Part of a small language model's weights.
Training: a variant of Muon for these matrices, 424M tokens, 6463 steps.
MLP neurons of a small language model. Each row is named by its layer, matrix (gate and up: input weights; down: output weights) and neuron, and shows model dimensions 0-223. Each number is 500 + 50 x the weight over its row's rms, rounded and kept within 0 to 999. Numbers have three digits each. A neuron's up and down rows have the sign that makes its largest values positive.
After each neuron's rows, "fires in" lists the words (lower case) most often at its 100 highest values on Wikipedia text that the model never trained on.

L2.gate17:517518567546429598516562510485487419521474584563501495531466521580522555449509559501432541521450470503489628537477509505468526451518560419429513557513527536447499499484472457419482446479502431391468461428541449531461508555452558514529469458513490636489478585474471522573519480538446466490412408468660453498463519434549539519445477488546475633403466505428521523559619574458445483575504403565541514503486502497524538458544451492456460476493521515447502513579388468509395498473520471530514522557495431416476502518577483491408491412496476572521432509481502465487547582563512453466457548502414428557476479427511498467409466438497521510528585515454479603508492526545403534470520
L2.up17:555477499578433561492492435481497411550459515496501544586477526470535579586514509496394446501483560588517585460562497518460535507449624479566551550494491571453412528479537459534525481553464406401518443486526472441477573515456588467508448465562505457520463609475518549472466555565479515491471501460454571516460519499494501497514476456502458554455510471570475503643395537434535503472521438514589456469556560461368483478546476528483456525441480559550443470468421441489531515527550505536535518465422526411575404518562521577567468475459493606474484482471417519438550571504564482533554453601463364428505475521573500468532510483333508488464477532502526515473507436504515525538485
L2.down17:483478545513556449443528526472449502487515536570474526491471467535477546514466557549520538514521440471468561503514541482482589502433611525493571441473577580493398410494513418472465495537448500465487548495508484453466605511419513424558518496498556453476571472458520573502558399529502498466512438528552424480442450440431575522533414528421487550402517487595548511446472513484519501480516496425601364521621527490537512476553443526480568621494455508551543525509433541516510495459537551497544561513408499465400495474458407506417561532421566487472462458468488539550394554539462544431458519529566396502524531486525581534467575439537536542484600424511526485498449469521377601470496
fires in: "one", "four", "six", "five", "some"

L2.gate98:523515568604526514541563478449571553612492475485437509482538583480521535425417465444536451565538532555504591507511542504504549498487523441592581534541535471585403546505474415566480516458492506464441476489479527538578577585415438457549493456537423478452525503463461551513581535473569559457481465458413519539549534545519485477356602431472589467477520495512490428573539478509533494453635511492411589531409497445431432448547489434519510459507514541541498337489460452518501583547503430447504494504495457559417491485463523519551483539487486545520467481521512440598520466558488429525439514539504579427523509502485471494543504570457553559519521484408531515568518565521579563433485
L2.up98:494479481472408396489525455486510462527513535525437505470449452552506427431424520505474501488563478533521539493466536571533434514421600503490522508533482441581436469388478465505440621517485370441557566496507505484468452452475516534565450475510406410516515527412520512482567460516471414507458510473451463468394523466484521378541459485488484580480650446431514508449547503439520562507493533429461499540405518453563395519510484435567446546548577531475565488519437480466508475494564493553650497559554572444603511464473542542560398410436418486485545505501475448538467535500543468472534434567548409497460455455463532525477503469507569552452459441412474504520523507501464572509530
L2.down98:544509510556444469506466379578601485484477590480498475479478367483520542457514523418530475432569488472433522473484431538490541509460458582472509585527477512431500545549441526494412493508425563413454519466503496570523468523494521486373551523516570584385621605485486512554622600466453502546546526524527569483489480428470505463511532532468488417433492453499469491494418472558484492474471387531466502477494524561400544449572393561471565434469388530491493502446482517467501527592508472463456535460495453492482423512473447533468507542494544428568447484489568490534528391522452484498533556549504469470491476427486650478512540498457538519472586479568505504491443448503562450491399
fires in: "council", "july", "member", "april", "january", "history"

L7.gate28:491471453463483470472501522509521497522411488335448497529519421404511531440455579488466541535572498523542451593540495546510559497496453345531523422538475510490492498460523454452514511488466463416603489402496476528469529483532550508563620436576457469500453508477477425626516437438462479567453439528562493484525505454463418438560515464462553493573515527556564440540546422507520434524524487444525439481546620497488501552500548525494393423504555524424485576510447500500523511485440549484540488539528555563468560485559412515438532500386563510453471402472488526494589484544560516518511518533424471492468496502478507480530603604438383503514480534408524578446460419443556506491501
L7.up28:506485495430449409535459436573520490513453593543547451542541462507479520525452645489501523580544560544441571456568442566460556582524422474449475502544456469515493473493521540547408467456518518465417545477537470476468543533524551610585528485417575481564557554544542393535509462430503557467522541511565436528485511570395437481471554460463490510478519627512524435502502490438530519517433419408482486515564533522501502538560624429503470457463464484514450533556517557534577480463421493468460449620536458601510446592555441554423454495540542511484508474538455541522466463466599566494422556514509541515556530567473465496464480514453466471462524503388460531555494598535449585545537
L7.down28:507475515550513567410610502523527474497538479594417538492554555614530514576516515514502456436520470590517523522464439484543464467427472506442479425584453493450457435465589561522521493476571464577507526589539466550460409516466423571509478520500437451540519454475452462592401563499521468515559456496533539492484423483479463489524477511334487373415526514432523469567419436537484518454514530526446522525543428503597531615545498426623588468488439503501508595560582488528487532531508499445510521436503418433518493440591491537531508543466484454454493436518559472559501424514499417497523471446465409546475485521474515396504561528444437469533422566521532493591509520513476471470467
fires in: "was", "were", "had", "of", "has"

L5.gate336:405397442533414522519490506428627421492514531467484507505477459526458507494528568532454438466599452397539424497517553547465449509481407597532448555463462546478500502513463479478502564570529483534552442511465509430529409501357424480495531531526481578438385568505464477455528570573499524422461486517408547495581506462531544569575454437482526495460475580524522556502518481482521506420516562498530563533513464408564535486542499471527575555466557580518483465503540488532491540531615536508567521510551443525448511475508492494514517445410574490419452566489478432457480482565423500457413432424559427553521476472491486525523606485460447489406499563408541504464446617559459454500464
L5.up336:454547542560454453457497543514557508437535571560520520545583496447488486536499502585537480614523451563582483469509482403476545518499485524471631470489494522538540429537527583522523565459547440482541511361550485490497465391566487496555492553375498529474450503515452438535475510647504456525493509523534509531390512493452514558489474545503572409560505549450445434428475486440568531507450560567393499549543491498459615481568436475556519351430587576498424491518479412463524482525511467519504461458465562528484445514577558543439544513436475469619479530491582482476459481464549511584512516477472544470503519508443535588504451420457482431574520464505517444490445575447491486531477
L5.down336:493452545434450503486570508503452494549557554522567514499522461381515553458574532432505559539526612394473523482565507529429528473455525490505501430584597500491518441472517476587428435515487493471544417414477509517482462492462519618556382515525473428560445521441507581525523592579522458474505554491502466458529572462454529521469541573520520421446561454483444485435567484577484483509478492501451405569480517539506460423496534464584339573497561517532489489468513484449525533486476540500509539581585407601539496387512545486426560561453606538426487573496441499478519516564528630464484499474507465461554471488502453521460527466456519530561438551474534536504424510487608554508544
fires in: "than", "those", "however", "through", "whose", "how"

L6.gate410:430488497504454506607423569393484492550506393530497468493493425534504484481536524418449480454534589467573443609521577494516433526456502519527587513541546543434491518421585515569508475490567479503472457420537478479518499432507481530468562507486518478578602404562536521425501522621619540506517472519497495500542554574465512551513479501404463509482383469492516515529574469419429480475502487458497495538473479438507534396556575461533487458503591463418418475487515554648528522502489522480450453450574561501587445546523581553509563443490456482467451512475508440497489525546585474392479458472492510477541391546412456494556487501580484519510494466445447547526534567490556579583429
L6.up410:432522557511540434519537489469447526549501546595547510513472452529459463512525521516607507452480478492423452557580493397528501572496557509538515468521462578459494450568446533499651497531617411506590570448572487434563406468481461538423462513410521492489523508547461426527421439545498447548506476428521423524517488443598549491420465463450526534546429540504514524452494455452550495460443593481361537430502529506480565434459517573474488508573498485496473480532586513491501392634535561542449533538504453478475559519558534543445525403532475449456504467514524457472517533491472456523430453534533390493528439530479380515470451501502497549432465361435498578498498517501484438534465
L6.down410:385420472475481492405466517454472504570519587621425503525477468562453467486517489488545504552496508522462507528609558569480509494446543587365508505475509555578581510566499488486426514511490519541473449428459549537565477420559560572433512484499535539497364542568498492497482492559551491497568469429464523489522514425474540507527445589423484502508540511574522420521500465489530468434495467535448504487448488493539399457390415391490561470553505557461490499530505507535507504462399494461567592551411438558578535510512551473542449601550547490459527555438523575456458485406465501412476502559564468556591440612497517557504538459446533523538484426518505580540503490391511503508531
fires in: "as", "following", "however", "although", "how"

L5.gate353:520555498535541568552500437408472510499482464532524400507502562461514559443491544484489492555472518448470484450552597612534627516491480487513483449581436467460506476550434483514494579433511463481510540509504449455518537394451403543507572456517496489428532564456487458516518548508586563487528435441556617426485516419468478444467589496499416456534617452469419546522570533539541427542489475447573501554524535541494483564445547538448496480531516474447552575498433504380491373505548564453503495525481566463499471521496532487555437527540491542473478544406496527485525480579429424550555461503497510502392540465522455573425422487432413404517543551596479500543545480448446389556477
L5.up353:564438483514458473452536532538551535550489501516578500580513634481530595506524486516518460455493558343529492497524470490578497595473621490526487451534465540502606486536576512426469428357499489437494498444508509444429508469487502503452473421458418473457360435444572428444494516497484585521578470467441469514465523532446465522479587475532535496544516520487430486403484498532550461518483516524531577494509517532625516472459500400555482474503491565512528544478484515461538471525510562525459521552454534485438541657501511465478507491501517583551563564399443464469486510462442499511420478585621461455428516610508606479448518513421454459513525472448504523571435508530528535519486
L5.down353:457541549486461551498485525407455472496580472513483463513427482620520564540399495455518508460515433518448496533418515502464574450521386612569478610530581440473564457519492547519516452473463454573486500469429386508450515454471453504430471510473556385427575543508458559465473509477576510537476521515549439470495399574481460520507636493503458462514542505524509515588474537425470530524517555491495491503484570443454501521457514556415486554487435429427515550529540519560547455499497447423457535559514480478537634437468505478507427475560576521463470473519495490464542455429540516509553516393516424479629531394458486494557511510465533610469473374510555542527537468590452470450506
fires in: "of", "0"

L2.gate430:487440502436442559408530610550524515521495551430479468536469501461571533460545472470494454446446567514550526480501445483506511604452534447481483576504529628411492482565444457526420489445423514508441505606443556608514476420455515533577529487478522579517497498478471596521577461521418533453568449515492518487471567408466523458456471488498439492431422553464405508450595435499477478469530508447535486453418547560499513482529579470487607566451513606478535500550463435449389583496466444514454513518521451565428500464450510504438512541442401441458453536532546467512432474555412527524542471563535397496520506537571507561461436475422548524518554493436447435425565567439500525500539
L2.up430:516431434453519479421445521479526489536503461471476483444496512493426459430428533431542589527556530601562512546574480509478534561506482522483404491527502515483478505479476431576361519348579576538522556484493507532605417487507527555530545501524505550587438465529571596531471439565452443568506496448449537604425432422434531501520448404509511490490459573454444452429490527506455460456560509413436486447500508406466446518528462528564491587551592478543538474471512495531549473543485549496463588396505480543486475505481545382569482481545519468553483515554497504485462465519522599496496552469571440501457418541471489482456492503530569525491463550571621430432472475425574461540570
L2.down430:501451542510446516511566600506568517476497446524506576412477428460589563456518487530494481461519567506565459454442414530517455506500453499469482562517463643533472353582425430520507537594507520493506452587494548482560523478545455574536387432526472530474479487480549507510654529471445482566419448527564585550532465436487468521464525488499466430521472517569492448516523441556387523494522592588492512476537474455415455504490473502546469528503594531623435469470507496504418510513544477528512539542526468528456517494491480428467593540529343487553387448449566510484510445565497466514532505551559441565514460448535444530504484556483482452519490568517571522464575595447573488515496
fires in: "july", "april", "march", "september", "august", "january"

L7.gate422:465455420417418397478504408545470495482454573545428383528549539526482512467499482464547436522497505473558533550430478512458495475458518500488477548473561513442580523477459528498601436488513461428434452458503486469460439485525467509467451531514544479452537531363538531479612478538511480548449423476468469524442484483517500555553415470463401526546502459470561528472567525505570464505409424477644524517594589449546544516421516579469513524468425427516503542480464500570504485452418467557488482584425403436436489517560498511364475466512541522554515475475519497462559595547432414436587417465425548506546527443522461539500506550413459542502493411529500507441433511511551523421440
L7.up422:410476527533528465592543454545544504497543537479491505554447534432517556623468515587370454464476470577456522434394503460525493556468523441510391497442533447522464536422405577431563481501453426476473473480464537531522494499524521544509439560537541581464431482445580544473510491542534501507519600502537546526472517485502555458473560405421477474472528523510473538526492520415604433495564435640508477510524555514453456436499532498431507594515479537550491557465412444556509516575500402498530570505403445457435465470546562527396457462552585559547510463604533589520569561488525517523537430560508462438546543455486451592463571510478523451521514513481497538503539540585568481566466
L7.down422:494456495476563522455573472448527525519479539482427509491445439538525524463524449480449533554558514576539559539476474506444528593491582552517525448478592619410460549589500530463529549540403517561491532482472396529493546570455570496579517507549514468576497456428456528414545514500471512496465481513516562494516539539577453434617391467427445504541567419459535520459428496536467522553548494501518450566516444421507447526489491453427439526525521529510459366485476419460533519539554442402560401562506447479379500472489447543467529514544574524451473496503463496559480545429462506390557597487561433528487476533468596388525494587461462466499549532477586487489502560506572431429455
fires in: "three", "four", "six", "fourth", "seven", "five"

L2.gate196:554446432478507493520500560516433483481534502489469446512485462416541519443488541591450540516447525483514400533474455541540531543510473518622429455409553527537439440473569592471489422555474401576453531384451495518447546530467531461523478513502565453511520521496434488471487511531507508603519430459522505459419516554514456434478476481533520468524633528463422530470577507393543480536415519428494499417506491561459548429469506484483475487426547522446521442452480575456463522547432554446607483519494631599456538599403439505556477524533538395538528491526479520472573519550550420495418494444479535535533533548561413452494446455470612541500491421553460572532482556433475513416462
L2.up196:524591541448431495492544551568466496393428515520541503529378506447449543434540455544571540456430466534544568483530488528472509452420395486552508548460462490533622434472576537438476534561444554517543460466519587444557495499505577492431483473498429402522472497519546520570489498460508527491616510597588501518435514448502485540440473513426422533520486515501479514575564606570576542477477568542537506580486545497484473446473491476569440468556485524511509497499524565444548589515563493559520493536454623404430608572528565521511544492489499373547597561419474527457535499472471476480563450549571495557419489597535541449533529507516529482464495587534497534505527517561569489436525
L2.down196:512452417460438454537513521487495476583480469481504543419544472527464574553505468475451547465472479436420462495572572497520570527567534528512480454465534447453525472427531506506581496487553472458563480572473436543568544448483506576528550613500521503423449510451567517422560512529548531501461458397517537480462478490494506513507582457518543462440474464583574578525445420487461542611552522458608430464532488489464492515589460503484590506436492530509509435520468503544494439434529432480368466556615526511463491366597538484545426475471526481444481420507500502510494588481529492468387540524445413531412458455464455549433516578435435401515532529476445471502469587501457364558510
fires in: "of"